Part of a small language model's weights.
Size: 8 heads of 64 (1 for keys and values), MLP 1280 GELU, vocabulary 7947.
Architecture: LayerNorm before each block, rotary positions, untied embeddings, attention and MLP in parallel, capped logits.
Training: a variant of Muon for these matrices, 803M tokens.
MLP neurons of a small language model. Each row is named by its layer, matrix (up: input weights) and neuron, and shows model dimensions 16-207. Each number is 128 + 24 x the weight over its row's rms, rounded and kept within 0 to 255. Numbers have three digits each.
Before each neuron's rows, "fires on" lists the tokens most often at its 100 highest values on Wikipedia text that the model never trained on.

fires on: " second", "P", "8", "16", "our", "ak"
L2.up96:111131123108131119119095147123115067122159094125107135138113151134116158135112079109169129153137109159156128091161131121109136141156150139118081177098106154125160126164149133139109165145144175109092160127137098116130092143162099144123132125125124113136158123136117133095146125120089116127142119121103154152088168182142156168133099113148157087096134099118127076091118090103077156087062079115100104129100129145094106125160087113109134152112155131184137102080148148118124137134147133126162078140124126123085158094130185125141082107160138123127120131101162145158099127190095155202

fires on: " cont", "ll", "art", " r", " App", " call"
L2.up331:125155088103109102150148139084134119094129143150121110109121163117109104163151120145186116136118133180090092151126118144131117135149156161150143063129154130129172042105111159146119100124126119139118101131115149126141121117103142168114107134103085157098103141123110143142140119120139127151148137120165089127098128131166130129119146120117163128093114076148134135117118177175134139158129098105144124132109114110144138132098158109118126122168087137130138131114124117127095150099125147102124167114124119086151118185119132149125117115158141139127081124128115165156106169126168158135

fires on: "ro", "o", "ing", "ne", "ur"
L2.up189:119118138134166089130112092147077117105140127137132116137177067113139127093139089071133109134087154145163110149094149087125149154187131146140139128121141108132123090153092126146125123105123133132111148134124169136114150142145119166093150132132114119121152104131133164147090145151133147140154118182128100118128106137094126100202151119133128103122095137150125147118151142179114118126139127106181188126120137133107142137132185099113135116134114101126117118100156164147128116105109154118137164139173186131142136135132090128170181097123093124096110124148154134129128094136107109101

fires on: "al", "as", "ac", " Cal", " Kal", "ar"
L2.up723:176189134152112142107105134136112088155134139169129110142127147128125122095114133134109094180142147134106166113151099143111096132120160161144104090142176145116090147120140176136110097128136114095114112138101133124099093123137180126125124113120125117141131130132091142129120112127110108140106158108084117156109154106126129140134182131106129111117123123143167089170119138120142150132138173165168120141110123123114132120153133091128135118119137177189152152157153110131154131111163113192171115132108123108128071119153098120117092065156106158153139109131133156139151157118090084133

fires on: " De", " Be", " de", "he", " Me", " A"
L7.up18:152161176086146168143125154105080137165158166124086102153155177136173144133144124137112095136127168112125125107150078146127126143184135109087153180121094103129092108149121153119098108119142095123116102078157144137157096103147128169054108155136146181148116114119134133121165144076096113111103152101144125124137128120115134104117121090066140145124144129095113134102066119167181149164180147159137163128154137104127129128116123153128139119093112115108111123149118134148152108101098110121096114194111135132107132163133116093150126115133115106088147149143116109120143139181130178127

fires on: "ice", " disc", " sound", " instr", " dem", "iet"
L2.up1269:133100122137133131136112146122144123107121099132143092135120134143094112096080150115127126098147136222131150134110124113102154097111152126209111065125113122106127128134155069122154155143168154101106147072127150143142110123121161109104144118152094108166143093145141120118143142155131142126156160122101128164128148140133160137113148101125116130113133136115161115112186110156183094117160092151191129159092146099114151138154138143126120103115165106130123100116123144133142121090139120154138122137082143064166122117147153133133172090142166120117115073110117140108101151119172135135

fires on: " | ", " one", " an", " what", "an", "x"
L6.up1118:245122160095121153156133170129155129157168172122139133120112143135146105122129121140102150153154140140141153132138096149152085150214138099140095098140109155155121131128151195122139100159081130155127106125153163114107125143116152085142131153185115107118187153119133145123101107142138164126167154133179085083131110102117149115139140127117098120146094144132120113116128121144118121150086095118102125161149142105107148134159115113147079144112091114121074153121191132172132108098137115108121105101120139131159112126172112155083149120105168111140100103118125137110120147113146136129

fires on: " there", " result", "\n", " \"", "|---|---|---|---|---|---|"
L2.up489:148149107146111129161111135101163100133140151130094134156129092138105112115133169150166111121139112147131189121114119108095129137144116140142151116151153161141119121171091105137075136108149113117149094119159162114110138111083079126115112070129120167133137125118159133128121094139130070090115147113129136111101131119175144063098153148107129105155134125143112097161126150129159124114102156157183144119128156138179148120107100147167124134142174166111068118168173167149120131169105145110106145093093117142127123150127128122146149172127130107131151142150111112135146122117148120134

fires on: " de", "i", " De", " do", " di", "ri"
L6.up404:094109160132133092113139160145134126123082155129117108161132150114131049132120117178096152142109114112140153133128116127129135093143137107142116142147113194121119137143130151086125084169117121148142126103149101094144131101072147098112117153161160112095130141132126115135113106106105081139121124104141119132135139129129145168158156115170113127140115136142114131114136120135117130109119144119141141099203166157193101183154158147122144136137105100095130165125123163167136096138141145181105123159121107099102146088149138117154139149140093101089110144088120109110128130101124129092

fires on: " K", " record", " C", " ", "anc", "old"
L7.up172:164137154114110128128082176127111127129150142163138114113086140140150055129141078123078123133135102099107136155138130115125138141109130103104129122111112126141115110131118149129096087193104133101110140135144130103114097089116146162114131099133140112102129127105123129119154117171132108154104107142089156125123140083135127154150140082170155121140128144186113161130124077144132140156164120136117117116128109130146151117172121107131131109106116179099118140149099131145139164121109116107144106123129148164120142139187102110103126103117108173097121110107146119143142151108165170149

fires on: " North", " |", " South", "outh", "ier"
L7.up101:115134123144121097152128137137146131116130140094116096111113101105128074167129135091129134104134120163114138088080111123123151113148106116121179106139115108138123155089094146111124179097164097150148104156090137070111087121140126113136094146119105109162141151159102136133167149149099156113109112123119128046107102145146140137151178094141126170106147152165123085126202121121122168161140138117141123130124105107099118135115133107135095103140164141166122110104134170112114109123119092154114117113101135095133186096145139114109130140139122133138101136093115108138084136148112131124

fires on: ";", "ph", "iv", "od", " Def", "ed"
L2.up794:112092118093103160069106130128125118059127123132112161124120135099073123101123116137121176124152045097133158122145138133183115128117159100113121126108118100158142086147152113159146117135167150168146117108101141122123099125084121102164136145136152153102131140202129109103175108150121109156139138133146099151147132136161091088097122119139092106128164131158114120146127133122109125112099122160145135138155130136174128089128104145120137170136089129132117123154134133124122133083118085164104135139147125103112101139135127142114151156125156142147080114135141084118140094124137123117

fires on: "ab", " te", " Miss"
L2.up1067:122123088150142102181147115103102114148133100134120166130114115115078126117127155136158109139118128121143132117102083106153155155164145168157142093100137138114133093110160115108131112163156150119133097087073134154174126141150175131135094141143104146116099102174112087146121091115156140099125117155136121126133161116117141152113152111150095146111137144104096130161095081107145109083138114127166138127159127128110074093118183107165135116111101126102110144108106146144132121095155117130131156112129119110093107152126153119146113126126123126118128158140145124120135125124099144183

fires on: "b", "odd", "v", "yan", "h", "iding"
L2.up787:113136126142176140129087215131140103138136148142131124103148128110137114154128095113114169157105143211121152141120111126147153138094135143101121118165102140117122104118141117150085174147168137132140184119131158137091125103127089139140150130110129099132101124164112096131182150133135143119174113169124108142138133159146112112141150137130137128165128128111088133142064124104120146151127129130138098213119123115116087156103102108136151156149162148139132103095123159140154143075137122125134129130129142143133127138152148152152146162142139111170083111132167144122134170119159128110

fires on: " sp", " Sp", "T", "ab"
L7.up189:103098134125136136136174134071081094152082150136142160125166103097111115122132116172123175172127108156140093151113135095162069163110117141104149125119107133105100058158098124139116147104121123083088158081120120110121104136170176134180110127156106186140166159121150103110156124137095146147135124135183092075120127123132116109127174137145134135135134133091059140140151132089136105122141101164117127142125146094144121121143127119099136118100135140099128124099094140157095141116105107150096144121125138127146117123140101147122127126119117132104155164112110158135122163135115089108

fires on: "u", " World", "ar", " career", " war", " Championships"
L2.up590:112135111153146147115111099116149135129199127102096073163102174120139144141129111109160092132141159125117130089142115118126146135140115125073120184093135163092138084108157130130114149163107130144134143116157049156096113142109115172107138162116120135122167139181149129133128123088130118116138118153149105114145115110101084102125115112102129122198135135109093122091142157083121164093161105103185118156105159141101163111140143137135149123124128121123140151142085136130144109127114167133108152167132154118111150137127179142134131123127091137117095096137134124124141133126097125104

fires on: " $", ":", " | $", "$", "le"
L2.up1194:104123193115090138200148160141119107118110146133141128153125122106093156111081149119095117096119112158167099118104106116129109100128122099129141108091166162135115100131129140087129157095108151104164111104114161102130148117117094141139159093197108114118104108110113144149117089129125145135112144125104111086097142129109130122169124129120115146120104180079141136121101183120186122088147120169129150125183136183143122159106168183121174115148121111124108126139117125134181128139139117130144154128149138126117162113156134114098154101123112182160134117100151126137119105107107130111

fires on: " L", "ing", " lack", "form", " special", "at"
L6.up821:160136173132161145111131118126086137145157144156135128115094123121174127107117113086163168156140128131144170145128101142080100128147108108073148141118133132149152116127175129089118121132134153104089100140165127127068107138107089116108100132133104128145128117105176113100128128152148098097094161097136098109125154159137134140106120113098156097161125148105082139142089146187151113157114120117106085173129113128091134092102119140135093170097140078132162112113103130124121125125112134128128106167148153103162110123109106156076098099167154140151127167125067153149155112119138137141

fires on: " \"", "as", "alk", "es", "s"
L7.up670:120141076132114150111109121085133097167149170125099127148137157177163136150098094105142146165127108092119168124151113115102134122103129119167101140103097121146125102139097148134136117105096126147148144131115114167156127137133120091106118112120111161097189118114155165176152141127125112150138137097121136129155132152129118117112118125142160112067157130127114130164089160155115118095173148075115109085133126094133133090094150147111077129123129096120128092135155144145127125093119142131133123133078126116149162113156095142115168106148114126160166130142107153094135135149140132120

fires on: " there", ".", ", there", "There", " There", " miss"
L2.up191:090099120132155144128127099146138141125115184139156120108139132116114128113115103111139160110100102086111102128103104090136151157164115120114130143127136133126076165149118119090164121134093161155133125138091083153145159115116154154120133114153119122143129104120201118126109164129091175142111103157094093132163196117136107120152098119108147139122137145180086091153154082076103139154090154074187137135153136145110178146083108123148150126124101151189143119173096117144116085138121104107128143140127125114144111148110062093111168106115142102121150143115138130138159118112135111171

fires on: "100", " tri", " dis", " Wh", "% of", " wh"
L2.up1167:090092193141112062116136153130111122107097147120180148113129094126121120123141117114091142117103148128133161129122132127147099078120120047118125117115127124145097108103061098121152087098102126135124103110106167132139158122173138133160153089111150132177100109118114086159110143152108130119122151144156163104123094141128149140126136104159085154138100114139132111140116123125118110124115152087162109122155114135129158128032100155121137116131112168115131146121159168123134103108153122119148119143110082115145109158110079115161112141189112104071183139125133121114121124127121088117

fires on: "\n"
L7.up702:105083115145127120165148098144145098121160108166190080140160127127098139154137096138125113106150114138110155145144161148119195150171135134134112119124117114114181100127121163113140164122162108110125135094109132161081143115155064099114083133079137155142122139097099138134112176125154136123158150138167151063150167126148116165077154096103123108138115129164106134103132107151152053169115136119162138219166117125127124125151137132144160158102138119158103107147138150141133129131112111151097146107170139171121108133154160112178100080087131145129117132162152106144136126161115115155

fires on: "\"", ")", " B", "especially", " particularly", " as"
L6.up560:193119160130133095163111145112154093137135158153106114104138146138123131136125130138171089155153106107116097117148138121112139072078126105137117126129142110130168106109157125142181125126113137145095155104157099114169097108093107171065142121108127146131150154133141091134122109159136121131154118099150089120146119117120157115130152120121138090149133166106116150170131152148177128109123147132147138147135133132135117120153107169075097090131172136110114113151138124117182109113137130091178120131130080132150146146109097105104124101127191131074134105130115113131126153122135114091

fires on: ",", " |  |  | ", "1", "v"
L6.up306:121083124150137128178142133100052129119118127099132083119129127193108112100175143103150143082151125175137096096173134159119137077111142142116154115149129088140132099102117149128137119124150135103102155141142125146157127118159138132129144130131115120106115135092132120111114121130138104116116134111149145113114141109122157087088100152066126124146144126153132106126148095143135122155148103165159122124139133138153147109101144163121116130129139164113087134136124126127118137170107101152143126131098144147132097107133142162140134067141115111159127116155136127095150148131102092126

fires on: " San", " U", "ar", "ent", "an"
L2.up800:148147127158149121141117130140144117129114137128189099108136116164132103128142138134117159099125116137125118152156148126094121120073134162100145123119075130139151146158164115112119112129124152150129056124093129089146130122160153113095113126122113104135115125143107118148133146163144098124103149087110122115149135141105090088123130135143154112133156126117110130135093077129110136136120123146136109183104107141172109159157132175168094146118174139112177118100168131112154133151117064210140123102135090141111100134060138170111164146151127105115128122132135146118141148109137155150

fires on: "\n"
L7.up820:146122115152132193155138147123112102153099123107170084153146170169093145152126132143122123131127125159141147165132156141127137173128149136161127136121120132133174112125151151113143076139159133101110147123148116135103123158121133140104082102168103105134114120150129180134121166095118118158114132127114131139135117120115142131100110062072137064121114135178086161125115118118172104120173136122152129179139115143090107087145150128133160112111120129123127139113126138102168128176131125127110122109121158116066106144153154160141145130121163131148172153177129096116138130126118086156

fires on: " A", " an", " a b", " a", " a c"
L2.up100:117135183143076151144146109151111131129132162116150096135145076128141130125106142137115141148134168131141169144121095121165103091111127143129141114125117163116145119117146056135111140090095148142089118117123142111122111121146137141109161139121091140123114121153133105093088127131144153199185129141115113162096086103106155118110129110136089101123091169097173095116097116130074141133075135155143141149106121124159160116122150133171107116122111123095098114131111112145155122072126141107157156110137145126144129137117088146151164116109155096127125165101122120139119205138123114122

fires on: ",", "."
L7.up1248:157080136082146101163120101103082110160130111139159074103117134163135174143154124154066085124139118156135142120138129110132125119121146124160114150107148121186106195090114119145110099121117146112073108148110155102137142121094121107128100131138094156137105127156117085077129152102125153086119092113139121128142112118144138124102125143137106139130122159135128121138131120140104157138097108089132117119112153103114150111159133142167114133144093135116154138116139131119119078163095088163168097101106143077125110122157158161148142124174114152121132128142138108045123136121111140150

fires on: " local", " economic", " health", "alth", " old", "ational"
L2.up276:161142110139145115117124114104175128112163160129137143168112121151177132163108116112158121153120166140099108119107126117133110130145112121131139114120089099150180135128162113122120124144126095130122128121067172122138117158165137137151110105161098126183119061101147101138111115140135141110154148109172123157160109133105152152179127083114138157099081156110067122169173088181100095151125121095092138137103094075107123130136101093124110134115105131126127113106125136150124131136117138112137155154122137119110132145125066126102126130137125077166129134146123112136143115116170120130

fires on: "100", "U", "ree", "200", "15"
L2.up675:154085155131120117140157123151159138145135133100164100113112061108124120127128135072149097056065120118132137159148133132148150104126099112130141107131143133190127111159106119140121129124157096150119098119094134156158101140159173102168130128159109133072114109150136096137149131160114163109139132132105137160154092145105112165162138163149176143133090136071097168131063124124105120145118128131181135151120127117139118110082086104096158092136171110075097140146154146131139109125146081093159108145089140088144105092123134123142128133105138156102135159125172137121105147105163093146

fires on: " is", " was", " are", ") |", " p"
L6.up681:099104148117120155136118138141126152154138071140164117144129150094134130120160138134160099149127127108099133096141142090069138118072136113123149138103150078144148138057103109128129112106133151151184112113165128120118119133122130098098093136160164174131125135073146137149171131152123105121137128178132110132137140125124110120095132190154085110121140115103115118130159067119129126172127146125148176157098113107186102164107124149120124157129159121095102131183128138140101142153102115149141127093117085136108135090127127125136099154087167091102123154139118115144107130160135106146

fires on: " are", "; Label", " (Note", "s are", "- Label", "es are"
L2.up587:130129142109147148121115158130140118131096135123194110122142131148159119101117127103118112126083144110183112159142143127103095107093104144164142147150125141130164147148107145130109116118121091106150153121138112149165105154135113071124142136098162149160130109162105128132102099123139105120103183105155095164116135086129111097139150171122128120138139110135153093113133164129111140133119123135108081127125132154168110092166138124137171117135098102116133117135200112095160154118130122131114106135181130163156132134109136109105074139160140148111125159156191128139139105140112132151

fires on: "-", " an", " non-"
L6.up1071:133165119136115120125128118173142101157120156140129122097096133108114146132054142160122162132146134125094174118163092136127093131109104151156107143181118125096154116128092141112134111136150119136144095153119140154151189118162123127115182131126098119140122100141155115110116150123161143106199131137135076127125147172113127112107131112087157116099094122135127105143156095181117141134128111119132157136106144114157114220123106127163107103085141140085138125148162126150138101152133108123094118129105135121148151087130141130106115127069148097083086163108131114111156157100129114114

fires on: "as", "ar", "os", "ed to", "u"
L2.up483:170122138183215136092118141108123128109127146079174110149127187091143190095127145103143099144117146097129105118138126126104119113145084145090108109092134138121172126139114131135128126143116124114164123145140115117158148163131133135151123110142108086159208157130152142100099118124129086138164133125154113113122118109146122153155122144167097173134157137138083171140133121146140136131127128135124131167163121151142101165144148114117113164124119124152124118184077141115169132130062151158090142173087128145114134129095092094106108146145124119112115135126142160120149105158159114115

fires on: " ===", " ==", " help", " ====", " This"
L2.up525:097133138182109132134104174133144137145102141102121126137119068141091108115114151100149119127126139150080152148151111153136124187092156124093089131149138117130137155119098095156141133135134157150159118106104136087118116103209180130150147094154118113150103142121169099136119138157155062176167143130131134127139164156133092150151098059106115093160115137182124103127152124116154118100103130142127147120131140142151109089099085145132143128157114121132129143116124120122136107143166122096149132111141114115116145150143148134145148141127136149125096145116158127159128129098111088114

fires on: " exp", "re", "erv", "ric", " Ar", " in"
L2.up488:111136157159128157096119088102141134170175128136106116127132117109174100157154093133127116149131110119114145126116196118098130133141104152133119137157151114131133187123171122126103134108094162132127125125127131129157097134123125124167132138056137124135110141116104147140115137154135143154128124137142127147132169103099123139186103127145136140158093143117131115100144100110127116077091126095142101138136103110132135118127127124120111132131110096135107134133183099100163160122165160097113148114122179118163140125138106166100053103123162095123095152124097122140135162114164194088

fires on: " from", "h", " Tr", " Labor", " Cr", " Liberal"
L2.up709:136126177104151165127150104174148111113126122119191140125120116144084127162123137137137145123111102136128142112096119155167117133181126124149129114126137105143146104118182142167164150143151137169129125099090124162110136144108129157163136102114127135108101192127156125127120120139130127111143119134146156110109119105104126130156114155121137142116127136090094136124109160117127126122136094087136166126162088123108123100071112141129135125148107171149147111132136167144170127132136131155122085137148099119115132174123103123095103153182169166130129117119181081148088092146139093129

fires on: ".", "0", "'s ", " | .", " | S"
L2.up281:132134105137124108203103125125123131126140107127158095134174108106082166103082125139097162139174101160111161110156131135119147151107108130107145161152166142084093155125120102138093131119102123157118152125123117131161152153104087142132156072087161083128165148139124052150195145127104126108114133152114102134122148119112134124126096142133108126136150099162145144125107153133089184104093123131107153134139129138165140093109102100143102135152076115188182104111102155114152140156136127123096122138103078124114089155146104153125145135143134146129120132111110109108082090197152142112

fires on: " | A", ", A", "'s", " A", " of A"
L6.up965:151133122113133125160108138115156132122202097092138114167096107170180142133108142124146156106139100170075114099145105157155086137176154112128164195074155170111160129162107116110140088124123142105153080134145135154068128082088133129105118140135148125146171092121178134150160121102144122129123138122151174161128095126122128147127124145112140157178117124112095068126134132139106122133139118126129111099114122165164132129113122111109128151129121124109164118134099175150152142092110126110122087123118149103123155116131135138121129150131140121130114110132158140139142164112106114124

fires on: ",", ".", " de"
L6.up545:095118099107135137132137080104074112128112153119138104125127122110078100168148171095111111161087102129105126153142139108128140143100143163161176189146189114133148127120104175099139104090140127071096132116116127145087131115106176125121147107111167133110094099105163117138086128134047120092165129133121130148143116102107098136126130134136126114155133115120116135129097133144105170142159132156148129144166142149102158117119149159116105175132150131145134149139119117129162094138113119179132098167150140136115145127138125150121130101155117104125110133141104143127131133126131113134

fires on: " Gl", " degree", "í", " Prize", " dev"
L2.up538:174101071110126143140167188106125119135166124134120056109140122130178139146158120117154138138138144130138087138118164112122113132145130124151106172135111169111148093112137122107108150122119121110166140073153132145118144088112164107080142148145115157159119113102092085089136108118151094184168166140163119137189097102124103135144156119151146096104110106126142115142101081166149136147119142119092113084171127124136142193161107126113113154125166139106112117117130110102112125126110097160117129128155126105113146124140132151135136152142095143092119165123171129138139066140135151153

fires on: "ar", " county", "it", "arty", "or"
L2.up357:103142095127155095104102102169160115151142133125141147134175156107137179144132138088157130089121141117123145143125125115122167152147101142111149113107077149153131107153170148172121130181150157069138132124094164115123118151111172156113166141113129123120142150126142162150120107118138149155145125168106123155068172107138135111120115117076147094166093118130091122145139097138137146152145134093141118105115132155119139153159158133142097100115149150132090133101102112155125140105138085162109204093138164120131187126150126150147137143148142140102130145140135164094129130147097143153

fires on: " de", " San", " temper", " di", " De", " Di"
L2.up302:109177085138161099136170083135137134151117150158093177149109128129113118071126121193165164157112097109112111162139090164180162071125161124127142119121119119107107075145124106119127098113145109138124133142164129118153164093139134112100108170132132123112142141177166163118084119104148095096157103129139137117141150122126111105125153130134145133154124129106134154117103067104134111127139110121092098147148141165141101118148169186150108144129157146148116154144149137112126128120143124096127099113148125122097164116134155171122089138132122090144129116127128123087122100109092121078

fires on: " de", " do", " surv", " Do", " express", "as"
L2.up906:110134123124147146109158125125194161141110112133121146142098137115163121058152109138117134107158128121133167105197128102135099134174108135169125155153150128113107113134161152151124095117127090131079145107119107160103110079088166129129114174106162105106155132105121122143134164095104122140145131119145113130141165102106087176137140146086124121112151096153132134162120109107137146107186130092099108146117156118104149148097070111132146112157117112162133132125170111135147095137141117174133130125164111138104092098135167151122138141140098119102160157144124172123134112126107162089

fires on: " al", " ar", "oph", "yl", "ument"
L2.up423:130125133168087113122153111145142166103146115112122126160135076117163116113149130107115142147101126138075152131123090118110142143120052089124157124113072146144163140130138148119134083144135107160157159112109159081125128127110122126085128089109145184142152113117128116093109128139147139140151132117142119127160118162127114138134142122130072148123142133167151123159124127092106083083137118140137087127153120118179111172142101134152129115164115131128104169106118125107126151119144131153138134168156129118182141127126150149113115142169139152130140114094126122186147116118093144118

fires on: " ex", " ext", " prov", " var", " act", " susp"
L2.up1233:179160084126168088101114175130103136114134099110137129167165110158142130105136109083165129154142115142134116158150171110108150144097120103159135121132136088147122118123099117163150132096094130093103067124149142086179103113114126154137120113065185108077166135131152118114112112138149084138107133149090139119143142136115157134133127134165154107114117093133156142135104132168136112123129142122123120131136130068152164125140081133131114080114152084156106117123109107169091129166144130153123091139102143173072138114116111135151114078149115115137084100106112185125119170146148150150

fires on: " on", ",", ", T", " in"
L7.up586:126099112106167104146127108146095115147120153097098133067122092116104142147125158126103121116148121110119122112145121148120111087121122105114082102116155132110122161147098107141137091111135140086093131104092139120071144131121115104141097122160182142112158140135128170103126092195109151162153167135127144064092125136117162091136116123200096153143126137136118112141160136133148137127067180168142157107176123099108174144096146120177123159145113116102117144122157138133104129129073165167097122140119121123120142119147115176135185104104129142110116153138102122133183122129125136150

fires on: "\"", "us", " screen", "1", " known", " written"
L2.up374:148183145131152090106105123154144130131105088127142121089129130147103129075105098130105108122103111151167124117156122109116173142105086169186142145113143148082162072168132158122111168148114144110131112151130133136146120157134137158046111104131103133155135093126114135199144125175174132097111140129063144120108167124138138124133124180093176106118171124122163112157108165122164130132123160118188115140118091108143107116125131098138153130137138163131117078155130137107119127143153120133140167149111079134147108101131159123146138120123113107114136141128143118140146113129111128120

fires on: "ar", "at", "or", "b", " mot", "ant"
L7.up815:128076075126143143156127121170163120144146112091168133129120122130104141139120100114140113126124111111088137132148121128166102115165099132146138124111107106203139128170129113111106145126139161112115112117085102131130125110156143127129193150140108140148158168122206119141153124111108130136145143088148110103099121132140097076136152127127125105148144130097141128163131146093114104131125157182165135117094120075137153107200098142134127123086129178111089110140107138112122086126129121116062164102144147110125132125110124129132144130122153183076173154097147124143135172134144155130

fires on: "ed", "ing"
L7.up1042:148120135124118085167127076117122093119157141145160117144130115145144160117138099150125143133125133157139110089112143062138122136144087146161071137113205117153133124089170137157147155121137126140117133136190142107119121096162144131094149136096131151097111104179143119154158115163124121129129111137171134167147144104133132147153133144103115083126160117137123127150142134175132107136129148117204128128084090135153096112120121153096130133132087104134154103079114103119160144155177112089154145128129144108119125084134121123152135164118132099095126166144133131150143149164115151125

fires on: "-", " these", "; ", "k", " family"
L2.up1010:130175105128092133106110109156122138165158138137148121121099074125129170154091142182103135103118134114098135169162101143131148161117129140082130136119143116106113097110132095099151147136133125142129133159131109117128141125153149107135119127158141113121145107094101089171133093133151128112153096155145155137095137140144102134145116125133182131126131069117108154107140135133149103132137130138125088180115128098125136130139113132133107114134149130124089170121112146181200136135125087145152087126089117090197124096167134138077134152133133116087106117168140113139140140107137123142

fires on: ",", " E", " con", " a"
L6.up123:133104106116114158145119110129139150102104138123150116173105109128094123176122149114104075116126134143135127119132108137162161106133140105133099141143124166141118133122120129143131104128111125143107124157138096126064095134124193118076123170087139110145123120112127120105094132124116133121141122153081114128154119144163115192139153118130155161128131110143116143140124108182122103124120095152112137152096103095122111167150141164138139137132084077100049126138138125171128130124137097143118100171098161109134161183092093143167179128126137126150123128114112139140154117144141154113

fires on: "el", "| Gold", "ic", " Country"
L2.up829:156123109118128111119170104118152107137151139123136127135110140128151045121153119066135096140135069145145124132131092103113128117118074118133136120116105125106113118147140149116100128123190145080100184103134154148157104124143110130159128101122122170098107174125122110117101079109155163123107171117136091098126149123115103130142129149109138122149113114103149081106135137108123145108124128121122090101106111121104160140116173116113126105159070153171115123148152145088124147100138134122126070114127119146144111141117093152097136111157129112153136137130135106095126143144100135126

fires on: " This", "re", "S", " same", "This"
L2.up409:127137110132126087142052173074170115134160178133147135086104131115093098132124099111177132131101110156087131133107175124122112157147105139159166167157168144125132178148121160119072137081124096148090130130161103098108126139158087117126187129130125135084140116160127155145123081151131137133136101117078140100141123126107113157154159102129121137149123118126115145114122114158138148146139088104139120129134091129119156164136093113092122119136108139100131109133155111113125127093175122092162088120097193111131121145149133142160149106113134141136145130181151079113140168129155134129

fires on: " and", " t", ",", "ph", "i"
L6.up184:157098129091152173130142140127048110147136093117136093143135149127122128128130104115120136175163113123084129155139118121158158157102189102144152146158124120116146130117152151130134089089104146078113114115114100149146123113116148144133134155120135114093102120138145088117108131142137165145146142166142100128158131121093108142136164144146161134148115109095190101124102142130133122106152114133181106114155124092142118143113054122113090105129174158110097137151148085128122169091106158138141129135118155137109159107117095109153167138149137123135106121080096127142130148105152108095

fires on: "'", " at the ", "\n\n"
L2.up1274:143158174165131176092129154108100123159111113086087114121124168137108121106176135118118133113125131134113099151147108123119127174145103159118087094121123111137100109114150159154120145119161130130124163123129047143140119136143103118102142121110086106117176105142137101115158115155072133132132139126119143124088109069150141129139081099096134097138115101112107124117111103093109106123104102099152153115095087113120106146109150138109141143116106096137128135115148179172097117147153183143136108142107183146178173135114120171087121159113116149151128138165148140130151117162110144118

fires on: "2", " early", " mid-", " prec", " since"
L6.up37:155114134123107135131161110161119091135121094141144150132143090128132145143143137095105079067149121090123113105155136107110124118112130094160112078167113098135101114151127074118115102130144101156140157134150122146128134104130128146102165115135132142094140102112128134118147161155109153125106083144085126100116086136124070106175098139169110082087147149134151119131078153107132103120120141156182099093139128135149102128153138124106162151139129162123161135100142177146128132148091147114074101153121152162111154152115151106128110138120153139089097103171097083155110162146135121118

fires on: " also", " only", "as", "es", " would"
L6.up661:142111158103128124144156132135132174153131125157136098125137131135131145104132145140121138144157050111137096156157127092134105176103177101112135158116116104118149133128132125122113138129126158085146144144133124139110089115127116123152103130104124138111143104115130138145139135134136101104152063114140124122096128127158178109186151138101127139119109140107100130118091153118116117115174136137141151142095116110141111102116092157114122157171115091137139113111139114137189109103142175142078104065132131088085180146136120129139125102121134112181152113110098153082099110128176155140

fires on: " there", "ic", "\n\n", " exper", " There", ", where"
L2.up1245:140128170095150116177128129158095137063144115152120106120135130131135088103100147138097146160108127137164092158124115126099102099147124121105086092160130122143108143173109096126119143123115165130114117090113145132128148131102090103139135146114107114132119115143107185085108157133118086161117124123119072146098163099106105121122091159083150153131159133186144143109112136134137099145152072085107150135158108098122144137144136102126126155117110121120148153103106116122125073160127093135115111163120098121149151173129093115094155133114108154165123107098100118124102131076117149155